Part of a small language model's weights.
Architecture: LayerNorm after each residual sum, learned positions, biases, tied embeddings, normalized queries and keys.
Training: a variant of Muon for these matrices, 426M tokens, 7300 steps.
MLP neurons of a small language model. Each row is named by its layer, matrix (up: input weights) and neuron, and shows model dimensions 0-127. Each number is 500 + 40 x the weight over its row's rms, rounded and kept within 0 to 999. Numbers have three digits each.
A block is one neuron, or neurons of one layer that tend to fire together. After each block is what it responds to, as a language model described it from the Wikipedia text at the highest values.

L7.up164:501517552562456482455536522492530433453516565554479478390512578440489527455513403527473466468558526566513451461465492497538525471557578524505459517509485559505526476563599470488493542528400516585522570453532552509563543504461471549447494438519552540514474515546470423494527489541508475527503454523519507508475532489463514471520505471440453501530517422513534494490463568503475430458543
L7.up393:539469489498530455507530471505481486479469516452473462445497473529473488538480392498514480500570499545532469549460454486471408561502495533522484578499523420574550534462463463481407535493483535595493436472490502507561503457407542458492502524549551477477457461478588515478462549496529443512503563442478523480517500515498563548519481454483511488535448501482535518556457473467499573479522
L7.up531:480481512592499556488578506563513462453475531512515453484489522518538564539499376553523564486568470541493513533488499531522488484510479529502515520546484520470564541500516535543464568538520446501533476467486501532592575425478521481495477457434556481436487535520535502524458469487614412452504495595472469444438490533500450500558520456480490497523470469530522446509416532529485478446538
L7.up568:530528408543468446486577531516452457409475563459509466505555496555447491502557489512558528422558505467490440538584432518480467494519494436481532532499477546513576480411529515429485522517489456453462490472500609502468456454534481509543515503548564458473544585487549560552491433500514453443507542482485462511355456459492523466431525522484513513468453516506537443494487493480536440499521
L7.up655:478487490503406505450489459529540464424475512478473529494470564519510476460528522574525460523433517506517495575494479453527517469497506503509516442557477566578502501475512437460420465489463500542480490588532519483592619505524455472485500468518538553424468545458542503499528569495507442523512495439461514510556516510481512484461431471532485464566493483470480542480462537459563475408520
L7.up761:511546527580485484416514575492478415474508530562518478484468487533434436537530471478519593458552564450487515484533563570530481454567423478485480479572521518472444459528478542486503538471494442467478525505543473552446490471511496490501523466552541462463541551506449465472445498512513463516504489523434451527472495542452555460486523538480496424465523536597507476493562446483513504561454
L7.up788:556542509481525559498537511511557429487471534502456501426620515488476478489572471430549501492542558495503538545496518507383505499523477496488581565471508536551472499531524515504503521571561519453528491474517488493447474487493469463503458518513564484518476463533566516495463477455527388500520529472451446521503513513516536519534551453515564478544480579473513537451517404442544489414406
L7.up932:548434452463511530508497532554531479433518543468502547478531518507488493415447423521544560502513525516534561434485449522490404538489524512455532439526537530535559516495551544477508521499494454603576482474521424389476473479481455494438506468488553549467503530513468450502450475504515480498565438503475549456485463500496531455570478575483493499458492480531477532482500470405456541468468
L7.up969:475496524590497546484525454508469529477497537495489532506437490497488528496498459485495542432473543546487501497517519523402485531392445461506581481524479575466445499546514459472541518455498456556551446477416528480582524444479537554535528564494546536512486497548483519469496501445469519440461505467431476435492536445502465539448418464489563477526498436523411547487510550514508450485503
L7.up1008:395539521521476532434567517462433423459474482479463488435519519523474480436444472537535500589497498476415539467488520447528508499509530505475524517517531508500506545544546514483590537506466480523510523428516567518532505499508502581474474449506554553495509498615508487559497464528500396514413519496502450501466465485473497423525488507484549503448393491474466493418466569473489492398488
L7.up1240:477478528555442528454441594481497489483491472533515520496488521515503545585496549485529513487525544476480552544528541441536433487494437521531502542497428486423544528485513536542492520508431481515522545516496544555536451540446476504511501397453474438495451507468479551470545494463532459484495449515466521407428496496514457444582540429535477518518508452540469433499565500517511494521465
L7.up1250:520524467507511571455539473531468511455487481521555451452415473549480528508505578540551495504489589493552485524551497580559476444434539553471500495555435503541440465497473518426506439498482532496535482419467559482493490513496490409485572527576533510482536571495469533539453490511530417518492520568495484511461438444488476500411457524565493520491417534461494480540437495483488449510409
L7.up1253:581511547489554519441501479490497512457540450454529471487577523561500524463511533475561519469552503492509461531504527475460499516556477389506498525511536479470478469556514538451481494505505434522540441470508482505476476483490496497473448460490495387491448532535520470553460525532591490516402551530480553457500457496430512485529487493545476524558522485595509508533540594498466552482516
L7.up1681:516563497551503541499422471465481436506566438524499389464434490395526450522550526534482497544538494487441548478510532508439464533495511444554463526482549489423455475406511501404481534519530504470472523526499477541524457489490495472519470542544436496503527413553506469536526518475502499569533512569471520507532462551383573502515506481478519511488468521561551456491459453541501521534443
L7.up1799:484467450562547513433539453515502496461523569512490495485475525540482479465518486465493527540510505552466475508525514463509502502370541518525564514486515536531521470481543474529535486531519513493512488416458556437553478455464516502479554514498566443517507496523517497536593442458410460459450502468490560481487505493484420457565499560461473515568511490533482486557537479508567518507512
L7.up1950:515541516589531507440483436475442430476512559544517471448507497510448524481513441442495517487488503495473556470519560508452506540553435526572518516558556461489536466488440505489519460494472414483507499499481522480442501480543585530584455502580559527504440512520562569542530458457514490466485520509485479476511416492440504469485492516422571541550415509507489482500515470501518553389548
Mid-word "as"/"al" pieces. Word-internal subword pieces "as" and "al" inside longer words and foreign names, e.g. g-as, are-as, Bang-al-ore, v-al-ue.

L17.up1103:453510451447491504534570469477533498508525513417489529482468521512503486518520457463487472543520513493521506490496541547451489522459530476424497548489521485436426498504458510522467570497482517533506495520499495430489483564428497461450446588541520485432506559499528499471488515464486521426467530533519516484549561456484556528481460501511561547512635474448485455428479500470481505546529
Mid-word vowel+s fragments. Word-internal pieces, mostly vowel+s like os, as, is, inside longer words and names: opp-os-ite, Comp-os-er, Fant-as-y, Physikal-is-che.

L15.up216:534502534590494496516482527595488526430440567449465492517485517487481501515474533543540532511500461481462546459544494464479527484532569523489502516448553600463484467549453478487559599531531522485499533448508506527492469517547547534476511497529531516424467481497470444473461482464490475455494528542509506544524534530497539432526538558558449525525471626510477524475475551493533521513493
L15.up246:440512511501452521450511485535458551455536560485517435571467560492526468529468448519489509513475501554616545526502444517482464442452574539452607496490515537532434437468553504548578552467485553514494515517462608466455529436470435523486496499406590507480518504440486414496488484484530522497508569499457495524476564538482488502439467574443461500493473496509496429471547487447475542539537
L15.up611:478460549509504493538496504562467483386521474473541466550584558505520527495479581464528406469499484512460516460495538543509505525568579506485512556535484527527497509499431505553512554510513436590603488461490429495461506556529508553529500507584473495477495488489452504470487421480524513550515508396449479451472525454440480468446493523531480510484493542519458525448531518543433563548533
L15.up1096:468528532528415538479508558533466493466419496476419449461511447496541524431438545512476491491535512494486548452518497511481500486481520541485519483595476529520462532479442486513530573552474471524536541538488455504498562525480426541524483501563532481501444532533569477475455526506471513528474544421480420514522502493464523500528546530486511529541474494470430476422425479534392533505494
Mid-word letter fragments. Word-piece fragments, often "l", split out inside proper names and words, such as Ar-l-ington, G-l-entoran, sib-l-ings; the unit also fires weakly on table pipes and decimal points.

L7.up225:516478520465507461491527469407523479467491490551583489460500517484526516559509530465508460493537519526553531495532551503490523509552469508531491535429453486508594499498482564545504481489482524547419434528494488516460461456521465523498540574509514384501491522484561514496516469500459487505518452547465546480514520607482465517549515528551457519517452455469467554348485550535545491529481
L7.up347:470466484407535516492480528512561536497503520487472502546489488559443412564529429463512471499507532520493501448559554570529441446460406580587536562567534522536526545503460456538484496502419481493541490461474529525545574449439527491470485480481510543496416498517483445530508576490481533491526544494533515529465470501511449514502555447472528536502518510489510534453550526499537486557506
L7.up779:455414561462491507424596597518521570496475495397451514470494516480551538407485435465546486526483469478470442488505432509498516463547487454545535544463479530521521469520555484499534554572521506462532500443549518518562495537473473565573487437464535626471563498462501508527524454519495487507488438501502447496550533519550493518424507458487504486542461489590499478579469571467502492492524
L7.up852:469440451490475500527572521468534480389532513456545502530437543530538486533503506449528504521516590542555477425470506569503436498493482531535468515524463449521522491465495478521467458422462538537531500483488559533501518474513476510536491478559462391553487483474480495487528464462454499559512486540524551422463499558544449573488502496445516511518498465443408472541449503479484486576467
L7.up974:620429495501436516516505484432506525500507471540495555482489504534552518514516533486544471454601446516523462548549493466484517483490377550517581501452549455590591488464566536557449615456539528488492464491474450531532491465526479442479506460510461471562449500558568487457505461473480532505505531540478464521542535463456443535444549528438484495529559482554524425482483555503493454485545
L7.up988:507513540569411496530464462467534464505468457533478535493448588595480540491474494511492548477529530503523470452523597569468491528447529480556361506478517480474462523485453471546519474426469479518486454521580412540505512496473510602528518485487462507530494513582526479482480457465509450547534471430448515505467537436476455529477498472478590476549529567520455419533473532513503530458479
L7.up996:479494515527438489490538556529583576460501537444490512427511527563519481477466467499511498495490545480439519529464532481494437473584437491559497531498478492459483483503524465481534510485578473515497463490540565510475515548406473378516461438436593486423514470455507552528515426512524506507538475562475482464465507430487484504443556471516535545536474562476474561540504489473533517464542
L7.up1210:475489481429515519519549502530499489547569561545507478570470425547553477527559465465462422519475527486529490515581467509473504493486514452477438502534505482481381509517495569572485495564503513462474485481510462474490533482474457503532525552530499442482456515551509495523479429504413496502481607434599474472497466543493530498496439518420476485515506455525445526483511545458552441473594
L7.up1342:469452480559501439414575491433513482474556441475407512512419478511530512589512533501461443565460525451461478492585507450513486416433522539491467506529547509513495448515454460442551538517489503544570483426454425462556442474482508481530501485523518554503502482548577566464516423466488487524493521529423537603514484509533532465496526512497502461467583530494436518459432575511507501510466
L7.up1361:490544514490523418457540545539569515484503437559496422511458510503505502507493454526486527464539557478513467508491495588492464434467503479510518499551480479500523460492524529519463426451504554532504435462406522555445458535485501483523560371489426442561514508561510443506519485473475485456480575478484496546513478505529559487434508592523563527497442522514438471490426477487556441525481
L7.up1440:421508570543459573509544493523546577474502464525529471530502507525446565542479492409471499488490469520528463462489530481504546435501562485596475469486493456490534505494496497542582487497460513590463560418482545517503442491512558487423567480494512477478502480487570502523492499485488527532530442536508493610515503442521455535548476440505510516507517497499477524586505506420453481528553
L7.up1543:462482571528509542524536492557468524445556477514490525492576466540507516478438491527434500514496518480495475547602542532523502462469526518579496583512447437490490469438561517455404512505482535477543559569481510504474529483475478423520506480533473448496418450498550494498516450499491510528474503533342489489514426540441460483499506434440436466542553471522479533498550553456511524603505
L7.up1747:610534544461431503515559475528466509557521554411445492490491464548436541440512482506477525538594503552511507447485484526537528522503475553529518455501419445523543534521496496512563522473476572565555468471574513466541474452516520492462476475476528468496472513492525479517498475489399495464533498482518445518489500577531540562482543537552499504486505438529527466542448536509564487549505
L7.up1802:442439485512501499447492532554564419504592459444521466502499522452558480504483480422534488451499438490496500475468461499572532482500441487536501517523521472497529534467552458528506557498476454423426412468479466535518494470488480475496490519504472507468569490574570504514450511514513445484537533458516518506586507495447543512481536548463587465464541497533493477507528554515520471456505
L7.up1817:475551535490497481485511452430502561451500499496438506435519479633479475503507473483444494467477460563485450480522433547513532513534437426547523436411507555430518517484550535469485453525464524553495543460489585497519508495526516557468550501456467463492403530460601494536535551580521532449500560518470492463507558513489559547459462531478480519448515503467443534451518497445513596529496
L7.up1819:451425519557435484485505497556491532512512471477513498485472554541462469504447545566485477530463417507484484498533444518490532446487468547477502464518529498431408501512554442554522550499456431447546553449409508499496545489497512486459488478511464444558506557500461500534494467448465461507523444557417567534476465482497550481584532483448393471548502508469475532466422484466523521518515
Mid-word "l"/"el" piece. Fires on a split "l" or "el" word-piece inside a word, e.g. b-l-ank, Un-l-awfully, vess-el, C-el-tic, nov-el.

L15.up476:515461506489480569484459487496499551592430466441480507442458555491464533447537557475473569531507553500497505543479456506446528423462523595453483482524461515504559445508521549493497532531460540495577459526414434515564527491453496526446468474518555608525492546488542490484508435416542525511428508528537471502506483384517450490575535512535489510464526461436442454496540478496508479458538
L15.up1144:449484511509552478474571533493495506528449530533509499496460499536485531554474535515485485493529551560464441449485537575508482488465444458481488496530477522488446472447540432500522463535442512514542471600435450558530561447483495548468441526565564537430449530529588520491510516450512436540474499508458456570427462505504487529570530498458457467492480487519420500523498553438477446485516
L15.up1411:412486456502456428492517499472453489509494438559540492473462576473497493467541515490529512596481520490521508478494515470447522512474490496483580483579521516500497490547495568445471529536578542560538525514425534524491515502518563481459572522471524500463508500516602484481483478488500486444487544508569511463496585472562447452548524467470518482476431461455532471457541486448562489500447
L15.up1595:380461511528540481451520504391513486575519556523486605491528535517509519404471511466537552505517561593522452466572446557409492608428470525459391543514502522433514453525514482448459496473439458454567530548449436462483507452520516500440487439522534472440549472493595488533466504486533473508493482525565491486447528467555501529521496479465444471490476516477503564555461466478464572542473
Mid-word fragment pieces. Short word-piece tokens in the middle of an unfinished word, often right after a capital letter, such as es in Despite, as in Pascal, cons in consumer.

L17.up1437:473437529432514440497472567496421495497518491479444502452515510462549459502480568452553481527347453486525546542535526528500522550509572553488571547486518449475440485501486481424484440518488530470487510564484492503475518468506434525524493492498513495534469489502482505484528572462476489503483438452442517604465566471426506538525511541498479472498562495460501579505521427508442428514496
Split word-onset liquids. Short word-start fragments ending in l or r, when a word is split oddly, such as g|l|ass, bl|ue, pr|achschatz, l|ove, Gl|asgow.